config.toml
n_layer = 16
d_model = 192
n_head = 2
n_kv_head = 1
head_dim = 64
d_mlp = 768
vocab_size = 8192
activation = "swiglu"
norm = "rmsnorm"
norm_place = "pre"
norm_eps = 1e-06
positions = "rope"
rope_base = 10000.0
rope_fraction = 1.0
qk_norm = true
attn_scale = 0.125
bias = "none"
tie_embeddings = true
parallel_block = false
init = "uniform"
init_std_qkv = 0.04
init_std_o = 0.0
init_std_up = 0.04
init_std_down = 0.0
optimizer = "adamw"
lr = 0.00327
lr_mult_up = 0.667
beta1 = 0.9
beta2 = 0.99
lr_head = 0.0102
grad_clip = 0.5
warmup_steps = 307
schedule = "wsd"
decay_fraction = 0.698
decay_shape = "linear"
final_lr_fraction = 0.05
batch_tokens = 131072
seq_len = 1024
doc_mask = true
train_tokens = 559400000
steps = 4268
dataset = "wikipedia_en"
MLP neurons of a small language model. Each row is named by its layer, matrix (gate and up: input weights) and neuron, and shows model dimensions 0-127. Each number is 200 + 20 x the weight over its row's rms, rounded and kept within 0 to 999. A neuron's up and down rows have the sign that makes its largest values positive.
After each neuron's rows, "fires on" lists the tokens most often at its 100 highest values on Wikipedia text that the model never trained on.

L2.gate676,219,197,184,224,177,181,181,217,168,204,244,236,186,217,182,196,214,215,211,204,180,234,209,215,193,211,195,225,205,215,189,226,175,183,185,185,231,183,168,211,221,198,218,204,224,231,209,232,172,206,195,212,176,181,220,220,205,155,171,176,207,201,217,173,177,196,194,231,191,164,188,189,232,188,206,220,198,213,215,199,186,211,223,203,189,225,228,199,168,222,184,204,201,200,191,158,226,222,184,198,198,230,189,223,174,163,214,213,234,204,190,217,185,183,196,207,203,207,208,176,179,209,221,164,168,204,219,195
L2.up676,218,210,196,240,199,168,208,200,204,212,210,192,163,194,224,220,213,174,208,144,172,189,175,186,195,224,208,211,232,202,183,216,201,244,221,213,197,211,220,182,235,221,173,194,209,222,185,213,206,186,186,207,201,180,215,175,187,201,185,201,191,209,245,213,189,220,216,220,196,177,212,167,197,219,220,200,213,240,216,185,198,209,236,198,170,194,221,181,217,208,208,203,191,233,175,188,199,227,217,210,235,203,166,198,173,209,220,187,211,174,176,215,203,187,225,214,206,154,226,192,200,202,212,170,204,211,205,155
fires on: " of", " \"", "nd", "ess"

L10.gate73,179,169,206,195,220,213,193,235,240,192,220,238,210,151,210,199,220,191,206,237,189,195,245,218,165,220,195,191,190,226,215,178,179,192,185,219,196,182,194,199,181,215,217,191,202,197,199,191,176,186,189,194,217,191,187,188,215,201,206,223,197,171,239,232,240,198,200,201,212,195,191,154,213,240,179,194,189,198,178,203,173,223,185,181,205,177,189,184,194,177,189,205,234,208,185,223,173,189,170,195,211,188,207,200,210,195,173,156,220,179,209,173,163,234,228,207,233,251,210,202,194,198,180,191,207,190,240,235
L10.up73,153,217,217,181,181,207,198,215,220,202,185,196,168,201,193,169,227,197,218,203,227,210,188,199,207,203,190,197,213,210,216,209,179,174,209,205,165,184,157,225,197,204,204,209,195,241,219,191,206,192,238,223,223,198,214,162,172,230,183,192,232,175,212,223,197,218,192,178,177,210,220,170,196,217,165,221,210,222,202,244,245,197,195,179,245,196,232,197,212,217,188,154,210,172,182,194,203,206,187,204,205,153,159,218,232,213,226,208,204,215,214,181,189,201,186,211,204,225,197,190,198,214,212,189,187,230,211,219
fires on: " ab", " exp", " Co", " reb", "ul"

L8.gate434,216,176,178,192,221,215,158,211,194,189,188,201,196,248,179,226,220,211,198,237,168,166,211,171,215,230,207,227,220,188,189,190,218,179,214,190,192,209,215,210,205,260,170,206,218,178,175,212,196,163,214,207,213,219,190,192,176,168,165,202,210,198,206,215,194,205,196,216,196,240,198,202,200,211,174,211,214,203,208,196,173,176,198,209,191,182,224,173,174,174,199,212,184,183,255,205,184,217,175,252,213,209,201,201,210,213,196,176,210,193,228,193,227,203,198,214,204,224,236,246,240,200,190,199,230,209,212,196
L8.up434,179,206,207,187,219,210,204,178,182,187,231,200,195,211,240,157,201,219,203,180,195,188,214,199,164,213,174,226,207,230,194,239,204,202,227,204,186,203,159,217,196,225,173,162,182,177,208,183,206,211,185,198,175,186,223,192,209,217,208,182,196,223,185,219,192,192,163,163,185,195,219,206,177,195,225,198,220,170,227,164,232,195,235,219,224,220,179,205,154,173,192,221,228,210,192,213,181,233,196,207,236,183,190,200,230,187,170,217,216,187,153,193,217,207,215,149,201,202,222,211,173,164,185,208,199,193,193,215
fires on: "–", " on", " battle", " along", "-", " well"

L13.gate446,190,199,167,190,222,214,220,200,245,194,195,209,215,219,233,182,184,210,184,204,201,214,218,220,231,172,205,192,215,196,197,220,175,195,194,213,188,176,231,187,167,188,211,194,191,195,206,207,191,190,225,205,194,184,197,233,224,213,192,189,210,196,234,174,191,196,179,228,182,190,205,225,227,194,217,181,179,197,174,239,189,191,192,213,189,181,203,231,218,154,186,212,182,202,174,214,198,202,232,204,205,208,228,202,173,161,208,180,193,155,196,198,184,178,160,215,199,202,237,195,169,227,183,219,208,163,214,205
L13.up446,208,189,183,177,132,174,198,209,175,209,197,204,187,209,185,205,174,207,222,197,228,188,204,197,185,202,167,221,221,160,201,168,218,213,207,211,168,223,211,214,179,203,204,183,188,207,217,212,215,189,182,198,204,205,206,182,183,217,247,244,226,211,206,223,209,176,184,187,182,230,221,230,182,197,191,209,200,216,168,185,166,253,167,202,214,214,201,194,221,177,198,186,235,203,230,209,213,220,178,228,201,192,229,208,194,210,197,214,201,208,219,205,173,210,191,225,180,207,192,229,206,167,194,226,201,213,176,185
fires on: " 0", " |", " 1", " 7"

L7.gate56,214,222,217,172,215,174,176,203,179,200,204,183,188,201,236,155,179,204,177,211,230,207,208,221,221,218,211,228,190,197,194,187,218,201,213,214,219,182,176,184,200,194,193,216,212,184,238,215,187,205,204,212,205,209,201,220,174,203,200,201,170,203,199,174,193,212,191,183,258,239,207,174,237,228,198,206,170,214,205,201,206,165,198,241,218,242,215,217,180,211,222,215,162,225,201,194,185,175,174,202,189,184,207,200,202,181,189,208,211,200,220,179,185,233,209,165,206,219,202,193,193,214,216,229,231,137,189,187
L7.up56,214,204,230,212,191,193,203,228,188,202,177,215,201,185,184,167,226,215,163,180,224,197,165,205,221,206,197,217,193,197,219,186,202,189,169,187,188,181,237,208,166,210,208,189,200,196,181,211,186,215,224,166,163,194,182,169,183,219,183,208,152,161,190,192,187,215,201,208,181,186,177,224,195,228,197,244,197,242,209,232,244,195,230,209,193,208,194,204,196,219,147,212,228,209,207,213,155,203,182,208,199,210,217,175,213,209,176,179,192,166,199,201,223,197,235,195,234,232,174,226,198,199,202,197,207,211,197,184
fires on: " and", " or", ",", " nor"

L11.gate424,192,200,213,163,190,207,160,219,176,196,203,176,221,204,214,208,188,201,209,208,179,220,215,205,236,219,200,231,214,193,217,197,189,234,203,198,216,227,209,205,221,233,227,179,242,183,163,187,174,182,187,168,242,194,203,199,202,189,189,191,164,177,145,205,191,202,199,214,208,183,174,206,232,194,208,221,236,174,234,207,247,187,187,177,200,210,153,199,217,185,223,255,211,204,195,214,222,212,169,206,200,179,195,200,187,199,172,204,233,194,187,167,175,201,194,181,212,210,226,194,186,225,174,204,169,178,225,205
L11.up424,176,212,194,183,242,200,214,211,214,169,186,211,189,202,210,177,200,228,190,219,209,187,198,186,211,171,200,168,204,209,174,197,197,195,226,208,211,201,163,200,202,210,176,192,183,186,212,155,239,210,224,169,212,225,194,199,242,182,237,210,170,200,171,209,182,221,211,196,220,206,216,183,226,167,200,210,209,210,179,193,181,176,175,199,151,229,208,233,222,206,193,195,208,206,213,230,218,188,174,224,204,203,190,205,214,179,193,178,202,168,154,240,205,173,168,174,192,202,211,237,249,172,233,225,212,214,183,196
fires on: "\n", " |"

L7.gate237,234,233,214,224,191,221,184,175,166,223,217,190,170,206,209,217,172,244,196,204,223,203,236,222,227,192,168,223,236,214,217,209,209,212,211,194,198,230,245,173,209,217,194,218,228,184,177,204,190,156,205,181,233,208,208,170,223,212,225,209,186,235,194,204,202,174,204,215,205,206,199,198,220,210,191,190,188,194,194,208,231,181,171,213,195,192,202,205,179,192,193,219,184,183,231,208,226,191,209,223,209,211,167,208,213,185,186,194,215,167,187,204,223,202,241,165,193,223,212,197,195,186,201,193,214,189,215,200
L7.up237,212,211,182,193,209,203,174,220,182,204,196,199,200,198,197,228,204,248,187,195,194,185,191,213,180,184,207,204,216,239,158,180,228,189,178,192,175,202,211,192,196,215,179,208,253,222,215,190,223,187,192,195,237,188,237,191,240,179,208,163,178,171,195,213,185,213,210,192,206,195,212,185,199,211,193,199,183,180,201,200,222,208,206,207,189,210,190,209,164,188,166,203,214,219,235,179,199,171,211,188,256,148,198,213,186,169,211,209,201,185,196,215,223,187,223,169,212,182,189,214,183,175,225,218,204,193,221,222
fires on: " |", "|"

L12.gate61,193,214,215,208,205,170,189,227,224,207,207,204,198,191,176,200,210,224,188,195,213,195,229,217,209,184,202,207,250,205,199,196,193,231,216,179,193,161,230,214,224,239,214,180,200,219,195,198,168,214,199,224,262,235,203,194,226,203,165,217,196,226,162,180,163,234,246,188,211,211,196,188,218,199,208,209,192,223,212,198,204,197,172,205,202,171,193,223,181,205,207,220,180,221,190,220,235,203,167,213,195,195,184,198,159,184,155,208,191,211,199,165,212,196,216,205,189,168,194,224,183,194,194,199,183,196,239,201
L12.up61,219,179,234,214,215,174,217,233,205,211,230,199,208,199,171,166,217,231,237,179,201,174,229,192,219,197,221,151,209,182,194,197,169,227,227,179,191,164,183,210,192,218,208,194,197,224,219,194,180,242,185,202,216,243,200,223,232,190,175,210,186,194,195,167,194,215,195,190,211,207,211,210,209,199,173,224,218,234,206,197,204,188,210,191,188,213,231,199,202,203,203,209,195,210,188,186,202,218,179,199,179,185,177,168,202,169,184,180,170,228,185,192,217,169,177,192,196,184,205,222,212,196,191,207,165,190,208,192
fires on: " on", " the", " |", " Japan", "\n", " Mary"

L10.gate450,248,195,204,185,207,205,217,218,203,185,209,139,182,175,181,198,158,224,198,182,223,220,194,226,190,229,228,218,186,198,214,211,195,194,180,171,178,165,216,196,201,229,209,185,222,224,205,199,196,189,206,222,176,205,211,203,195,196,195,181,201,176,200,202,209,227,207,168,194,176,197,162,221,220,186,205,173,200,209,210,227,199,190,196,169,236,226,208,215,204,189,184,154,203,198,198,218,213,191,244,190,202,203,216,208,216,193,226,217,226,199,228,183,174,173,196,220,161,212,247,199,221,183,233,207,162,183,161
L10.up450,186,226,193,216,173,179,215,189,187,189,191,215,190,208,215,151,224,177,181,221,228,199,223,211,228,208,216,222,185,212,229,193,253,199,196,229,205,228,198,205,193,194,206,191,232,192,220,187,202,193,198,202,188,220,196,157,194,202,193,202,202,159,187,245,202,222,208,228,219,223,178,224,179,216,216,170,189,205,195,188,187,160,221,211,183,225,195,163,213,219,146,165,191,165,187,175,251,221,197,172,203,218,171,220,192,192,203,209,221,179,192,185,240,223,210,205,211,203,223,219,180,208,184,196,196,175,206,213
fires on: " and", " the", " &", ",", "Con", " Jr"

L9.gate139,175,223,217,200,202,164,225,182,214,221,182,190,177,193,207,213,173,234,192,183,220,172,195,224,193,184,211,174,218,210,185,202,211,235,238,210,194,204,214,183,212,215,202,212,165,246,183,219,191,168,237,211,222,215,204,181,190,213,186,208,235,181,208,188,216,201,190,221,186,184,207,188,191,214,203,150,177,176,216,208,174,213,183,210,164,180,194,228,211,173,221,205,191,191,212,228,241,195,176,213,200,210,231,268,179,182,209,187,226,188,233,223,195,205,174,222,228,183,191,227,237,197,214,194,228,207,221,187
L9.up139,212,198,198,228,204,202,213,185,190,174,207,212,209,200,201,205,168,226,233,213,167,214,216,168,224,209,194,124,219,179,192,193,188,203,206,224,168,201,196,174,205,197,194,216,195,229,181,215,188,190,208,235,227,170,216,168,186,224,156,183,233,212,206,190,236,153,181,209,211,203,193,225,150,223,231,189,209,206,219,191,182,208,178,213,160,189,187,189,206,184,252,220,243,218,186,216,198,186,185,207,192,213,176,204,175,183,227,209,219,200,210,207,199,194,176,221,214,173,235,196,222,213,169,184,221,241,183,215
fires on: ":", "°", "′"

L10.gate131,199,188,195,203,190,218,183,201,219,187,222,193,200,169,210,210,161,210,171,210,193,212,184,233,219,204,176,222,182,169,157,219,210,195,198,217,226,205,230,191,179,203,193,199,199,182,182,183,155,176,176,229,174,201,168,215,228,189,187,236,205,207,204,209,186,204,226,201,199,199,187,187,187,191,251,173,207,224,165,163,186,209,180,213,207,202,165,168,209,183,172,191,210,208,232,207,208,242,188,225,184,168,205,213,193,194,182,191,193,186,211,183,178,193,177,228,202,162,211,179,171,181,198,211,230,184,212,199
L10.up131,178,171,242,149,198,217,204,203,181,201,189,184,208,201,209,205,212,222,230,217,179,205,207,199,186,179,203,193,188,177,187,207,225,208,195,214,219,207,187,214,213,190,192,206,192,235,209,198,175,210,197,184,208,226,175,224,201,214,173,195,245,188,189,179,210,180,197,203,203,194,217,182,185,196,205,230,196,184,210,162,205,240,169,154,172,217,207,185,206,188,209,219,166,211,202,192,224,217,234,216,207,157,197,197,225,216,177,198,183,203,188,180,164,180,168,216,213,225,159,249,208,228,207,167,232,214,177,212
fires on: ".", "P", "-", " T"

L9.gate509,186,217,190,174,206,193,226,193,201,175,212,211,192,154,201,183,179,232,206,180,177,181,221,216,163,199,174,175,165,221,224,186,221,199,234,237,230,201,256,211,188,189,164,218,201,237,194,220,200,188,220,235,199,188,261,190,189,203,206,233,192,192,204,216,216,197,195,246,219,218,184,212,200,199,219,209,197,184,169,192,182,176,229,212,210,212,227,219,211,176,177,207,212,188,197,211,197,120,207,195,189,197,190,202,203,189,192,218,210,203,240,203,179,212,162,173,213,186,198,203,226,175,189,222,209,191,189,213
L9.up509,187,229,173,183,206,210,204,186,210,172,205,183,209,155,207,230,176,206,189,203,218,194,177,194,174,171,185,187,202,198,170,224,163,208,197,191,204,196,205,154,230,188,235,203,195,221,207,150,177,218,184,181,178,210,211,202,205,206,209,207,207,221,219,182,216,172,201,212,200,207,230,214,176,145,225,211,218,223,196,199,160,185,223,212,163,197,173,203,224,215,213,205,214,185,199,236,202,187,237,166,224,246,196,194,190,202,208,196,193,192,223,216,214,211,179,203,239,201,200,221,211,194,175,203,196,220,218,161
fires on: "s", " |", "ta", ":", "d", "ph"

L12.gate195,216,215,212,197,201,173,177,198,215,184,203,172,185,243,191,201,191,201,196,232,235,223,193,241,216,199,190,219,193,181,230,168,198,250,183,216,221,169,170,193,223,210,208,211,165,273,192,193,199,199,170,222,200,223,200,268,216,205,190,192,187,191,211,186,173,194,218,219,168,201,191,194,180,157,199,206,215,214,209,221,177,192,194,180,185,191,195,211,179,198,228,170,206,217,221,208,212,183,212,191,187,177,194,207,225,234,173,200,227,167,213,161,196,238,204,200,184,175,217,195,207,177,213,199,181,183,193,191
L12.up195,232,204,221,170,185,187,167,217,187,188,212,217,201,193,210,218,194,175,210,184,218,208,224,209,213,178,166,189,179,213,202,190,204,195,182,242,185,167,202,166,211,225,175,206,179,215,200,187,195,221,219,219,186,166,212,177,208,205,225,194,199,220,215,188,211,177,209,209,217,193,202,196,206,180,171,171,203,193,225,192,221,177,208,194,187,206,202,197,234,194,182,228,160,178,202,192,187,180,214,227,189,168,198,201,219,207,219,224,223,198,226,210,189,226,191,202,192,207,237,171,199,206,217,203,214,188,210,169
fires on: " the", " this", " that", " each", " That", " same"

L13.gate414,246,194,184,212,224,207,173,210,214,193,206,173,213,181,208,180,158,221,200,194,212,211,178,201,198,200,200,187,227,153,158,235,190,177,228,193,177,219,192,196,198,244,203,201,186,213,204,211,200,173,194,210,232,217,212,195,183,201,175,231,206,209,228,218,198,214,210,220,208,145,241,179,202,213,209,186,203,197,159,202,227,207,224,205,194,193,175,200,192,208,153,220,195,231,199,196,189,205,187,214,191,184,183,228,186,203,204,221,236,219,219,203,202,233,197,207,177,180,205,204,222,185,156,219,204,190,180,184
L13.up414,205,225,166,217,212,179,189,175,196,231,206,174,184,215,180,203,193,208,195,172,181,160,236,180,193,227,199,184,199,184,167,169,164,206,190,181,152,186,174,178,217,175,244,181,193,199,206,203,200,190,221,236,200,203,233,202,215,216,186,178,176,216,177,200,192,182,186,209,217,182,214,197,189,253,180,135,201,199,192,222,189,212,191,186,193,206,191,196,192,177,203,208,232,198,214,219,205,173,179,204,207,205,207,177,213,192,205,226,175,179,245,183,168,183,202,186,194,180,233,162,215,207,178,192,183,181,182,194
fires on: " $", "°", "′", " £", " finished"

L12.gate309,205,190,198,184,190,182,154,186,185,171,147,204,184,193,208,226,184,179,222,198,200,221,217,215,189,219,227,218,187,177,180,174,231,185,201,209,211,188,194,201,185,215,161,188,179,202,157,195,187,193,193,209,165,232,195,215,235,184,167,188,192,179,190,202,188,225,218,185,195,178,229,186,238,206,179,161,220,225,190,216,199,199,202,182,173,201,202,240,158,192,197,206,177,236,234,179,176,199,236,184,217,207,192,258,185,241,186,188,207,206,205,187,190,200,217,181,215,196,192,202,201,189,158,185,177,202,209,200
L12.up309,207,188,202,171,175,178,173,181,150,186,191,174,184,194,210,240,212,168,210,212,164,201,212,178,195,208,226,219,165,185,218,208,214,215,231,197,183,183,201,214,228,217,180,182,179,191,183,204,201,197,196,246,172,203,207,216,234,157,194,187,206,208,201,184,192,206,192,163,214,212,247,213,213,186,184,192,239,220,198,202,189,171,196,168,196,221,193,223,201,185,195,173,184,244,186,163,196,187,215,169,218,204,175,200,226,218,185,214,209,208,223,205,204,201,176,166,208,214,182,199,183,206,204,167,159,201,215,206
fires on: " one", " each", "t", " only", " One", "-"

L9.gate413,199,221,223,169,177,227,216,187,218,190,203,226,173,204,240,185,192,209,231,193,197,234,196,193,195,179,206,162,233,171,187,208,243,187,191,184,222,234,204,180,223,235,179,211,156,202,242,203,179,190,208,204,190,169,193,208,192,196,199,183,217,214,204,182,177,194,196,196,191,159,180,222,216,194,193,214,212,202,180,245,236,211,259,211,224,225,188,167,202,201,208,192,231,214,195,226,180,193,166,206,195,186,187,195,183,204,210,170,207,227,151,191,207,173,192,228,193,211,211,214,204,198,207,182,201,209,221,176
L9.up413,205,191,188,175,165,156,185,227,173,223,195,177,185,206,197,190,199,227,203,193,224,205,184,202,173,168,217,231,216,167,211,210,188,181,219,220,220,207,194,195,188,206,174,178,183,211,179,265,195,196,204,185,186,175,194,173,181,228,193,206,233,231,198,185,208,148,203,214,181,200,186,234,211,228,197,221,211,159,199,191,195,184,211,215,200,211,187,199,190,198,192,227,236,166,223,180,195,208,227,202,195,226,206,208,209,210,184,169,179,195,200,220,189,214,212,181,198,207,187,211,174,192,162,191,195,236,197,186
fires on: " |", " ", " 0", " /"

L10.gate352,185,176,192,187,207,235,207,178,171,190,220,219,185,194,220,216,220,187,166,224,207,193,210,204,182,181,162,216,210,211,179,209,207,208,182,201,223,188,189,182,186,186,192,185,196,204,205,179,223,179,220,176,172,189,181,184,205,227,208,210,210,177,206,212,174,240,211,220,174,211,195,202,201,222,202,214,221,224,172,197,232,205,177,217,223,189,195,206,210,175,199,210,219,215,222,203,212,225,170,226,178,217,197,208,178,199,244,204,220,186,245,198,219,239,244,230,207,210,212,185,205,203,143,236,235,173,210,205
L10.up352,215,181,190,194,197,201,240,201,190,187,206,212,213,159,202,208,183,188,207,220,228,232,222,202,165,242,219,196,174,194,184,202,212,211,178,204,219,207,211,229,197,195,217,246,194,218,219,215,238,210,212,174,197,204,187,207,194,169,182,205,251,171,184,200,218,178,186,199,244,206,223,227,200,216,200,208,202,194,199,235,187,201,204,187,160,197,206,192,186,199,214,206,183,193,203,195,194,238,222,204,185,200,205,212,182,204,186,210,199,211,204,245,178,216,211,195,246,151,192,214,144,227,187,188,203,194,211,176
fires on: ".", "-", "=", ")"

L2.gate167,210,205,166,225,192,206,178,193,167,197,191,205,200,208,183,237,164,164,229,195,233,193,205,216,192,165,196,131,195,211,198,164,206,189,184,189,185,211,209,214,216,165,208,149,198,223,155,191,204,198,218,201,200,194,202,197,199,208,184,176,203,219,225,184,235,179,205,223,214,216,215,195,190,213,175,194,196,209,187,192,204,196,204,185,176,217,200,201,226,175,135,199,187,197,183,191,197,243,200,175,215,212,167,205,203,245,215,217,189,189,209,187,201,198,163,196,201,186,213,207,221,202,194,208,226,213,168,199
L2.up167,239,214,180,213,176,166,220,177,202,154,198,214,185,193,196,189,194,189,205,203,183,175,189,224,198,170,223,173,179,227,190,184,150,196,170,191,206,209,185,209,205,199,228,217,181,201,208,216,212,210,199,193,181,196,228,197,202,185,172,217,213,163,215,223,225,190,177,208,185,203,233,204,206,189,210,199,208,202,196,211,209,218,141,215,187,171,188,227,216,190,214,198,205,193,194,199,250,184,201,234,195,197,219,187,211,210,207,202,219,231,232,194,206,227,193,203,217,198,229,212,187,210,201,173,209,185,196,172
fires on: ":", " \"", "s"

L10.gate369,199,186,180,185,205,146,194,224,213,211,147,209,207,181,204,209,184,228,174,201,208,204,203,207,210,194,216,221,226,212,218,196,224,183,203,206,215,189,217,183,169,198,208,200,211,232,210,212,188,183,225,245,207,192,208,183,170,229,203,201,209,203,130,187,203,182,170,208,203,184,190,204,186,206,234,194,198,200,203,225,236,183,213,211,184,200,188,232,186,185,197,175,215,199,219,198,225,206,184,218,185,188,182,199,190,200,172,145,227,230,196,212,211,214,165,211,227,180,195,209,204,186,204,211,196,192,220,206
L10.up369,185,201,199,216,212,181,178,226,210,198,185,236,181,180,195,210,206,180,211,178,172,207,172,192,214,196,151,186,198,221,222,197,208,232,197,191,176,165,184,193,199,220,199,199,179,189,214,188,196,203,189,190,221,203,188,220,212,209,194,218,236,147,220,230,186,167,155,180,228,187,180,191,156,188,182,211,180,205,187,177,191,162,190,183,191,167,194,209,220,192,232,197,225,195,196,229,191,212,223,210,218,198,173,190,202,203,222,210,223,188,208,225,222,185,199,210,221,220,169,188,203,161,190,198,193,189,225,214
fires on: ":", " d", " l", " D"

L11.gate380,188,164,206,197,185,226,188,202,209,215,183,190,191,223,184,212,220,216,221,164,181,202,213,190,273,172,226,207,223,185,217,232,193,212,209,187,213,197,160,205,218,205,176,194,188,197,219,210,195,189,156,239,205,184,203,190,201,230,198,199,222,211,200,206,185,191,210,161,183,201,188,204,189,176,162,209,197,204,177,198,231,203,203,209,222,213,206,201,180,215,213,197,207,199,191,200,177,214,219,204,201,198,202,206,166,191,192,180,231,198,209,206,220,187,221,176,189,199,168,177,240,215,159,206,203,242,206,214
L11.up380,220,189,182,162,179,171,198,221,214,190,201,236,192,147,226,183,216,202,207,203,195,191,210,193,192,216,202,209,207,227,204,183,179,219,230,185,200,203,209,190,209,238,204,190,209,209,162,180,209,222,189,240,189,189,231,185,203,209,172,203,190,179,181,212,197,202,238,218,187,168,210,224,183,189,169,180,179,215,204,183,190,196,212,179,200,229,236,206,224,217,182,203,200,175,213,175,190,228,213,223,226,191,213,173,213,165,210,194,195,208,204,193,200,218,166,198,252,195,218,179,211,214,191,202,218,216,213,202
fires on: "-", "s", ")", ","

L9.gate106,173,176,191,190,195,178,195,205,174,181,198,221,200,192,181,196,180,181,242,221,196,181,200,212,206,220,235,164,220,212,221,203,208,193,215,170,164,196,213,165,220,194,195,224,183,212,214,196,201,184,232,198,170,195,170,214,193,193,165,203,213,184,186,213,187,248,210,221,178,213,197,200,215,233,188,200,189,226,165,185,218,216,182,235,167,203,208,187,231,192,178,194,188,198,213,242,195,221,201,205,180,225,235,192,183,211,175,189,185,193,202,216,183,198,207,208,206,199,216,164,231,179,198,193,218,210,229,224
L9.up106,157,204,164,179,179,167,203,185,213,204,185,178,170,201,176,198,190,216,167,214,183,192,180,201,228,170,188,174,169,200,185,161,210,218,198,206,210,191,220,203,263,190,220,226,221,201,213,215,218,195,230,173,159,195,189,210,216,179,206,184,214,226,202,206,203,230,186,215,172,192,200,205,173,200,198,216,202,176,163,199,209,244,174,181,179,204,193,201,202,211,205,222,208,181,229,218,193,172,209,231,197,220,231,180,190,194,200,239,208,196,192,189,185,188,209,211,209,184,194,209,221,221,188,184,198,195,180,207
fires on: ".", "s", ":", " from", " From"

L2.gate294,221,190,188,200,205,190,173,236,202,223,221,228,180,205,185,179,213,177,189,212,196,200,181,235,193,204,179,183,193,210,179,229,182,177,197,194,205,216,202,195,198,201,206,197,211,202,179,176,200,183,215,133,226,176,208,205,171,218,192,235,222,195,167,213,202,221,188,192,205,191,190,184,200,198,218,180,217,223,233,181,199,204,186,176,191,189,193,195,224,162,197,193,237,208,156,212,197,195,230,229,203,213,211,234,196,212,177,201,191,199,200,222,206,211,231,200,192,220,211,200,199,233,215,248,211,166,225,217
L2.up294,172,221,169,233,180,217,211,191,210,221,208,195,197,203,198,188,223,185,187,201,221,147,221,172,193,255,219,188,180,179,204,208,216,184,169,197,206,192,206,175,206,204,231,213,203,179,192,222,222,202,212,200,216,202,217,196,219,193,182,210,232,217,198,180,188,195,186,184,203,184,167,168,216,206,215,221,211,174,191,184,256,218,201,224,220,195,173,236,171,197,207,197,223,218,197,212,246,203,219,179,243,248,212,221,211,184,235,247,219,169,204,206,186,223,190,179,219,203,213,217,205,213,237,185,200,175,209,195
fires on: " in", " re"

L8.gate568,194,198,230,194,202,181,203,175,200,208,228,195,216,175,205,202,169,208,187,224,194,191,198,209,189,196,192,204,215,218,182,214,201,195,212,215,170,226,177,178,212,222,173,194,240,216,179,205,223,168,201,195,178,205,169,174,182,188,207,217,195,203,195,187,222,206,242,219,182,219,178,201,181,242,201,171,220,218,212,236,229,228,171,219,196,206,189,196,217,172,193,231,215,228,192,216,189,171,173,189,192,232,199,204,148,196,224,200,198,167,192,239,172,191,209,212,204,202,192,215,191,259,207,181,237,202,220,208
L8.up568,222,187,176,159,185,177,203,163,196,222,181,206,221,157,189,185,232,184,203,218,209,184,192,199,188,200,188,181,166,194,221,230,193,169,206,204,176,196,147,188,188,212,205,173,183,210,193,227,178,198,182,205,210,212,209,189,220,161,200,193,224,182,188,191,221,185,212,242,180,224,184,196,155,202,199,197,190,214,197,196,191,217,194,210,203,232,194,226,202,207,235,226,219,173,187,214,242,191,204,203,173,205,177,204,220,210,198,248,222,207,198,190,194,207,248,197,222,216,203,159,200,184,192,187,190,219,193,183
fires on: ".", " as", ":", "ly", " became"

L13.gate191,204,195,185,208,210,207,210,194,213,162,174,204,230,218,196,229,185,214,189,215,203,206,177,210,214,252,186,192,232,193,192,216,191,182,198,206,243,217,220,198,231,246,200,202,167,163,209,234,190,183,191,190,220,191,206,209,190,207,160,209,203,175,198,220,188,202,241,166,211,214,192,209,209,170,202,207,218,219,202,231,218,187,232,217,202,229,187,206,199,202,200,183,195,202,234,169,195,215,208,205,213,216,202,211,172,164,181,164,211,197,178,229,215,204,229,163,229,192,159,220,212,209,182,197,213,237,243,182
L13.up191,233,215,182,220,159,218,196,152,172,196,174,162,179,236,219,169,212,194,182,211,203,183,199,203,184,184,224,219,215,217,177,175,193,226,187,223,159,200,229,189,188,187,193,182,179,207,191,197,202,192,193,229,163,166,225,211,177,193,202,189,218,182,230,205,176,201,168,231,211,180,217,208,171,218,189,208,221,196,213,182,210,203,211,216,208,176,211,191,212,198,199,196,221,214,189,202,206,232,225,192,234,213,185,197,235,197,180,223,210,265,189,210,223,214,196,176,235,221,189,196,213,197,179,194,181,173,240,210
fires on: "–", ",", "-"

L13.gate366,186,245,197,209,180,185,213,183,199,191,194,183,157,203,194,236,184,214,168,254,176,196,200,223,175,176,196,186,210,193,255,190,201,196,183,205,211,167,193,219,218,200,198,198,172,205,191,203,171,176,223,201,214,224,196,209,194,229,192,211,194,182,207,194,188,209,219,164,242,208,200,164,194,171,211,206,177,250,219,190,188,230,206,190,186,190,211,212,201,185,199,195,225,216,199,203,199,209,206,212,191,164,206,190,169,181,189,169,203,166,212,210,177,209,181,240,153,183,205,166,215,190,182,204,214,207,193,217
L13.up366,230,208,190,243,202,178,221,217,185,201,184,184,217,182,167,185,245,224,224,177,221,199,230,169,198,207,186,202,165,160,177,242,199,212,203,225,212,201,172,203,173,215,194,200,202,191,204,183,181,207,244,232,212,212,219,212,182,181,203,184,173,206,193,199,194,180,208,212,202,164,187,170,219,158,210,193,191,206,210,216,155,231,210,183,185,193,174,178,221,214,181,197,157,205,207,209,209,180,198,200,220,186,189,199,229,165,218,184,222,195,172,206,176,222,175,216,197,204,190,187,206,191,238,200,186,179,181,165
fires on: "\n\n", " (", " that", " That", "\n", " Su"